Part of a small language model's weights: learned positions.
MLP neurons of a small language model. Each row is named by its layer, matrix (up: input weights; down: output weights) and neuron, and shows model dimensions 144-239. Each number is 200 + 40 x the weight over its row's rms, rounded and kept within 0 to 999.
Before each neuron's rows, "fires on" lists the tokens most often at its 100 highest values on Wikipedia text that the model never trained on.

fires on: "==", " Per", " dr", " Al", " am", " Cal"
L12.up592,208,171,211,149,174,257,223,282,199,174,219,238,130,109,261,211,231,173,178,278,202,190,259,181,198,229,157,243,104,217,234,114,161,174,174,136,174,157,183,214,223,200,192,205,149,227,227,189,128,168,225,141,149,176,286,197,202,163,195,229,124,249,150,195,200,202,229,254,191,220,216,175,213,283,190,164,216,269,188,228,167,215,137,225,153,99,201,171,229,187,207,185,177,183,255,229
L12.down592,272,194,187,210,198,248,231,184,189,209,255,197,204,161,206,119,245,167,239,177,229,243,228,169,158,227,260,175,183,233,231,239,214,149,222,205,211,192,185,228,199,164,293,247,193,245,126,202,171,196,144,201,139,173,169,286,171,173,180,176,253,213,217,165,176,212,271,235,233,173,212,227,191,245,252,171,156,177,224,234,226,270,259,144,170,209,153,182,145,205,119,208,238,151,140,190

fires on: " |", " ", ",", "–"
L5.up1185,212,141,215,202,149,205,265,229,210,218,175,183,236,200,215,215,135,251,285,150,257,203,171,181,208,210,206,241,193,239,210,176,164,225,231,187,160,193,192,208,183,214,151,90,210,217,154,175,131,166,184,182,197,138,192,178,250,159,183,225,235,188,238,246,148,180,159,195,193,203,131,196,184,114,189,181,188,138,196,131,225,139,194,281,242,156,237,287,177,225,144,218,212,192,273,169
L5.down1185,243,184,159,209,202,127,180,210,130,213,233,205,209,224,137,186,213,178,200,167,226,165,207,220,69,156,216,229,215,142,168,250,207,203,144,179,141,205,204,211,221,196,199,142,232,171,150,211,178,170,187,205,226,141,213,214,216,221,262,231,260,221,165,256,223,233,203,207,147,244,248,186,240,218,166,236,203,228,241,169,194,158,223,214,160,195,210,263,192,291,195,121,139,176,249,232

fires on: ":", "===", " |", " –", "\n\n", "-"
L12.up213,140,237,223,189,225,171,227,207,174,178,253,166,203,127,197,180,212,261,170,201,199,267,172,138,222,162,255,215,153,212,221,183,230,243,221,185,223,229,273,157,117,114,149,236,186,251,194,206,118,221,200,142,173,189,173,189,157,124,177,212,210,250,148,191,165,165,243,161,203,212,169,209,191,113,198,156,216,130,234,182,233,208,208,139,160,159,268,252,174,250,189,189,235,193,215,152
L12.down213,197,160,174,266,231,221,205,233,165,164,166,244,190,254,194,216,200,259,223,237,232,152,211,202,237,157,182,182,210,194,244,218,190,155,165,155,141,199,153,315,206,196,223,127,190,175,179,171,175,210,117,227,250,216,78,240,208,256,203,193,178,224,156,203,244,198,165,214,265,166,194,188,129,151,169,182,232,252,162,178,165,228,189,243,226,179,207,215,222,190,184,285,205,134,256,243

fires on: " |", "|"
L12.up807,186,226,135,105,283,242,220,267,328,237,170,199,155,251,215,284,201,228,272,226,253,181,224,225,239,267,121,230,193,254,245,192,205,270,199,242,263,271,194,196,180,179,179,96,214,217,223,262,205,221,160,100,210,201,172,219,166,177,133,228,174,151,202,240,246,253,203,193,223,175,201,178,186,171,175,228,190,202,230,172,176,166,154,241,234,137,182,224,195,218,163,171,188,137,141,172
L12.down807,203,181,162,238,229,214,209,243,233,170,214,255,146,206,229,144,147,180,225,201,209,261,244,167,202,191,240,219,233,204,180,189,174,206,245,243,170,191,191,245,265,199,140,0,201,208,218,213,234,192,170,227,210,247,197,237,283,142,242,164,205,176,208,169,174,194,210,132,224,250,213,193,215,230,167,172,269,196,203,149,286,117,172,219,92,263,215,190,170,257,150,160,205,236,250,222

fires on: " |", ";", "|", " v"
L12.up986,232,241,190,160,210,114,206,210,224,159,156,159,245,183,165,192,213,168,170,232,246,245,224,202,155,196,141,192,242,327,193,223,207,242,200,149,191,261,214,246,198,213,209,151,173,225,209,254,199,210,165,113,199,164,155,191,225,173,164,175,208,223,163,147,228,231,170,198,213,276,147,241,219,183,137,188,210,219,192,288,136,219,228,217,244,199,190,256,212,271,180,92,297,170,217,165
L12.down986,205,157,302,214,180,164,219,217,147,228,189,237,130,180,191,197,216,228,232,254,191,201,135,179,224,275,217,258,204,220,172,230,187,134,217,212,182,183,136,181,128,165,213,230,209,246,212,143,233,202,231,191,188,184,210,269,242,199,172,162,130,206,218,237,202,157,204,166,62,206,193,193,242,199,189,136,197,232,240,232,241,248,280,243,146,292,226,202,236,186,161,136,193,207,186,229

fires on: " L", " C", "e", "ina", "L", " A"
L12.up158,284,213,242,261,102,223,177,209,199,216,238,184,256,218,144,223,228,221,162,223,203,181,182,238,254,170,216,131,140,219,147,254,245,121,218,202,177,251,186,221,283,162,175,189,213,245,272,152,222,233,179,213,128,189,222,181,183,230,155,173,204,245,143,194,155,163,187,169,245,156,174,203,187,214,293,181,185,174,215,223,173,194,210,176,219,224,225,215,241,197,155,144,213,227,259,231
L12.down158,238,132,183,195,288,234,159,158,233,196,205,263,140,166,206,184,196,114,212,138,147,219,182,170,190,226,205,144,184,167,164,190,184,221,192,149,167,193,252,228,180,219,203,160,200,235,170,202,215,192,128,237,139,220,235,284,158,99,212,252,200,140,186,207,183,171,206,196,291,206,180,182,150,152,243,157,207,231,181,192,202,208,242,229,162,178,229,214,233,269,240,222,211,179,169,147

fires on: "id", "in", "-", "it", "i", "x"
L5.up914,257,168,206,211,173,114,220,227,219,262,133,266,178,177,198,173,237,223,205,166,157,198,244,228,195,196,189,167,244,136,183,204,239,266,56,196,220,169,145,189,179,165,232,190,202,254,190,222,215,39,194,218,227,244,148,185,219,254,194,185,261,260,164,253,198,235,235,216,224,192,122,165,277,238,161,197,189,113,133,220,118,160,232,238,247,216,230,204,184,231,185,166,220,243,165,219
L5.down914,196,178,185,224,179,232,251,145,192,207,211,188,225,209,214,252,222,131,193,186,216,226,174,247,257,301,136,204,196,223,216,298,199,252,276,98,265,204,179,223,163,184,237,244,145,162,197,182,180,175,241,172,211,124,184,182,234,191,232,185,130,232,169,249,182,203,163,232,212,194,281,194,198,208,204,203,153,191,210,217,190,208,248,287,179,233,143,182,224,229,180,276,160,172,145,153

fires on: "l", " Al", " Gr", " ass", "g"
L12.up1074,233,155,200,185,210,148,247,193,218,247,291,240,226,217,171,201,190,201,227,236,214,166,170,221,149,168,236,223,186,193,177,178,265,203,234,220,205,220,217,288,247,227,251,144,196,143,199,231,198,197,238,197,240,165,259,160,217,194,135,190,171,217,201,146,114,204,233,161,140,176,162,168,185,208,189,144,200,212,211,182,291,176,202,118,197,183,240,154,191,245,234,230,185,316,220,162
L12.down1074,207,198,234,218,233,142,164,255,185,199,161,195,199,213,204,211,171,154,230,124,158,199,267,213,270,203,201,282,248,207,209,286,213,230,147,233,161,301,217,233,242,224,210,255,183,242,179,203,144,160,237,161,201,226,315,212,141,151,140,201,184,155,143,216,211,211,153,170,281,249,287,135,258,218,202,149,158,187,222,196,253,268,104,183,242,157,197,190,211,151,174,221,193,184,156,268

fires on: "or", "ment", "id", "our", "ro"
L5.up1474,227,255,50,232,180,218,232,240,166,195,206,151,215,152,198,190,245,123,140,166,188,253,220,167,231,190,273,165,249,217,160,192,248,155,202,178,273,169,139,237,220,146,183,241,170,211,206,169,236,195,223,176,172,173,116,270,186,170,298,206,176,240,208,211,124,206,237,166,172,199,237,197,232,222,224,246,130,270,140,188,272,166,240,162,184,180,173,219,302,206,226,202,219,197,188,155
L5.down1474,239,160,211,203,222,208,122,217,220,181,221,139,239,240,318,278,188,192,158,233,243,190,210,214,196,175,251,139,246,207,289,170,187,198,173,231,112,203,173,308,171,223,180,218,132,187,221,173,254,225,130,113,255,283,194,128,211,228,238,182,215,236,170,231,137,164,154,133,222,251,155,242,247,229,159,272,203,279,190,233,141,220,161,220,219,211,194,243,142,187,185,195,205,187,223,211

fires on: " |", "al", "|", "un", "ur"
L12.up541,147,231,203,100,255,220,233,237,174,221,179,237,213,205,195,151,226,207,213,207,164,120,251,175,149,185,190,202,274,265,246,223,230,172,252,180,223,191,176,205,214,235,206,151,200,189,238,246,145,174,196,145,235,188,143,213,236,167,209,184,120,192,194,247,237,231,260,176,191,226,210,143,202,240,195,170,161,160,184,208,228,113,241,246,171,161,242,261,146,198,165,181,207,242,177,191
L12.down541,170,205,209,184,264,223,206,192,137,143,288,149,173,193,220,170,221,204,210,202,244,196,185,238,192,256,161,196,236,234,209,202,173,226,237,235,212,198,141,185,230,206,208,168,206,132,163,160,192,196,177,183,167,244,217,151,206,165,252,213,262,237,185,150,246,178,190,221,277,222,197,167,228,178,245,188,204,227,188,185,190,125,173,171,175,223,199,217,182,250,141,124,221,197,198,224

fires on: "h", ".", "ev", "ak", "=="
L5.up1907,223,208,197,156,179,218,227,186,194,218,185,154,171,197,163,252,171,184,133,141,188,240,202,234,244,212,255,208,236,206,231,214,205,206,195,255,266,93,215,150,130,204,229,181,219,188,231,130,144,200,120,141,185,158,233,200,210,163,162,213,249,206,161,146,218,247,248,186,246,245,160,130,165,168,154,119,214,175,255,188,164,185,201,263,198,160,244,139,249,171,210,205,218,196,148,153
L5.down1907,150,229,262,195,179,224,221,224,212,149,150,194,192,200,204,152,189,188,226,192,229,237,132,163,133,171,196,214,149,131,222,185,213,175,288,173,161,278,155,169,248,186,210,182,190,187,214,170,199,207,222,124,225,223,261,191,208,229,248,190,130,210,159,187,193,200,205,218,136,186,215,274,194,223,181,277,149,155,173,261,139,200,159,140,167,248,190,135,160,228,151,226,226,182,203,181

fires on: " |", "|", " J", " St"
L12.up241,194,201,167,198,215,161,198,249,243,248,266,197,232,102,214,189,171,239,163,253,149,165,225,193,172,294,211,210,232,175,226,136,235,245,188,174,224,185,222,253,271,204,109,213,149,162,172,214,185,143,206,153,167,201,177,225,180,182,133,182,167,232,186,242,229,277,212,165,173,202,246,194,244,168,269,267,176,193,283,151,190,115,135,269,190,191,245,227,225,226,201,133,293,194,179,208
L12.down241,212,261,227,210,231,127,168,256,250,133,154,271,256,260,196,225,169,218,190,189,134,197,213,119,252,224,216,217,197,290,191,249,233,249,140,230,158,144,261,184,177,219,148,143,218,236,257,208,237,235,240,206,225,194,245,174,250,154,213,256,199,194,265,186,186,164,132,227,179,157,166,203,195,184,244,215,268,211,182,144,205,163,231,138,136,278,220,205,224,252,159,196,179,209,190,181

fires on: " |", "ug", " ", "is", ":", "er"
L5.up744,156,164,245,236,186,197,198,221,202,117,194,266,198,153,202,191,194,213,137,187,192,258,246,200,121,200,262,210,261,239,174,173,235,245,227,164,219,242,176,257,210,221,213,221,241,175,198,258,250,242,176,247,144,144,195,277,202,187,227,208,242,193,189,203,202,140,217,204,223,286,274,218,219,183,133,245,198,167,149,160,247,217,156,164,126,129,257,215,241,208,144,137,191,155,168,150
L5.down744,235,236,209,236,181,192,228,253,153,229,173,251,190,242,187,178,192,169,168,222,186,241,100,90,289,214,138,221,165,205,258,262,153,173,231,191,252,184,248,133,234,222,206,170,149,160,176,100,202,184,129,171,231,255,116,162,260,198,274,196,167,222,212,227,222,233,194,182,249,211,195,154,226,159,236,162,187,236,228,196,223,171,196,215,194,172,173,212,175,196,224,244,187,184,236,185

fires on: "l", "b", "h", "ab", "ak", "m"
L5.up2039,165,187,254,231,228,156,210,186,182,227,239,206,146,178,212,231,208,202,141,199,190,221,153,233,257,244,139,171,182,215,193,139,209,283,205,124,220,222,181,263,204,168,199,168,250,139,195,222,158,214,232,215,187,218,310,214,110,133,216,168,202,166,232,207,299,161,230,131,194,254,252,212,163,172,230,127,181,153,290,221,170,193,161,226,158,183,242,263,176,173,132,203,221,239,202,116
L5.down2039,159,219,217,226,268,192,147,209,254,172,111,178,239,128,219,226,156,232,253,302,173,203,135,209,185,193,197,189,155,168,243,161,203,204,199,159,229,213,122,208,284,196,191,236,222,179,203,246,167,230,182,233,249,229,286,185,135,199,128,217,196,222,170,231,239,202,232,132,156,206,242,190,166,219,152,271,220,194,213,204,175,128,158,156,177,172,161,193,208,165,199,218,190,181,166,135

fires on: " ", "o", "x", " |", "n", "it"
L5.up175,240,175,198,143,241,171,189,236,177,223,195,205,192,201,179,162,225,126,139,177,163,176,188,193,172,227,255,185,263,206,165,213,131,237,143,212,212,191,189,138,234,209,162,132,147,174,162,203,244,169,261,204,211,217,128,99,185,204,199,279,201,219,190,267,191,283,159,199,159,258,252,233,205,226,212,281,245,202,194,248,194,150,194,197,228,226,214,209,216,203,178,181,243,278,249,189
L5.down175,177,226,181,150,213,205,192,175,147,222,237,158,212,222,190,289,265,134,206,157,147,163,238,113,158,214,192,165,207,221,134,227,214,166,183,158,139,164,161,156,208,264,267,247,151,168,216,120,265,264,113,131,226,179,218,254,203,261,234,221,178,167,252,126,186,182,154,246,251,119,207,222,176,192,214,168,207,186,203,172,253,203,204,195,171,258,196,128,251,232,199,186,226,181,226,163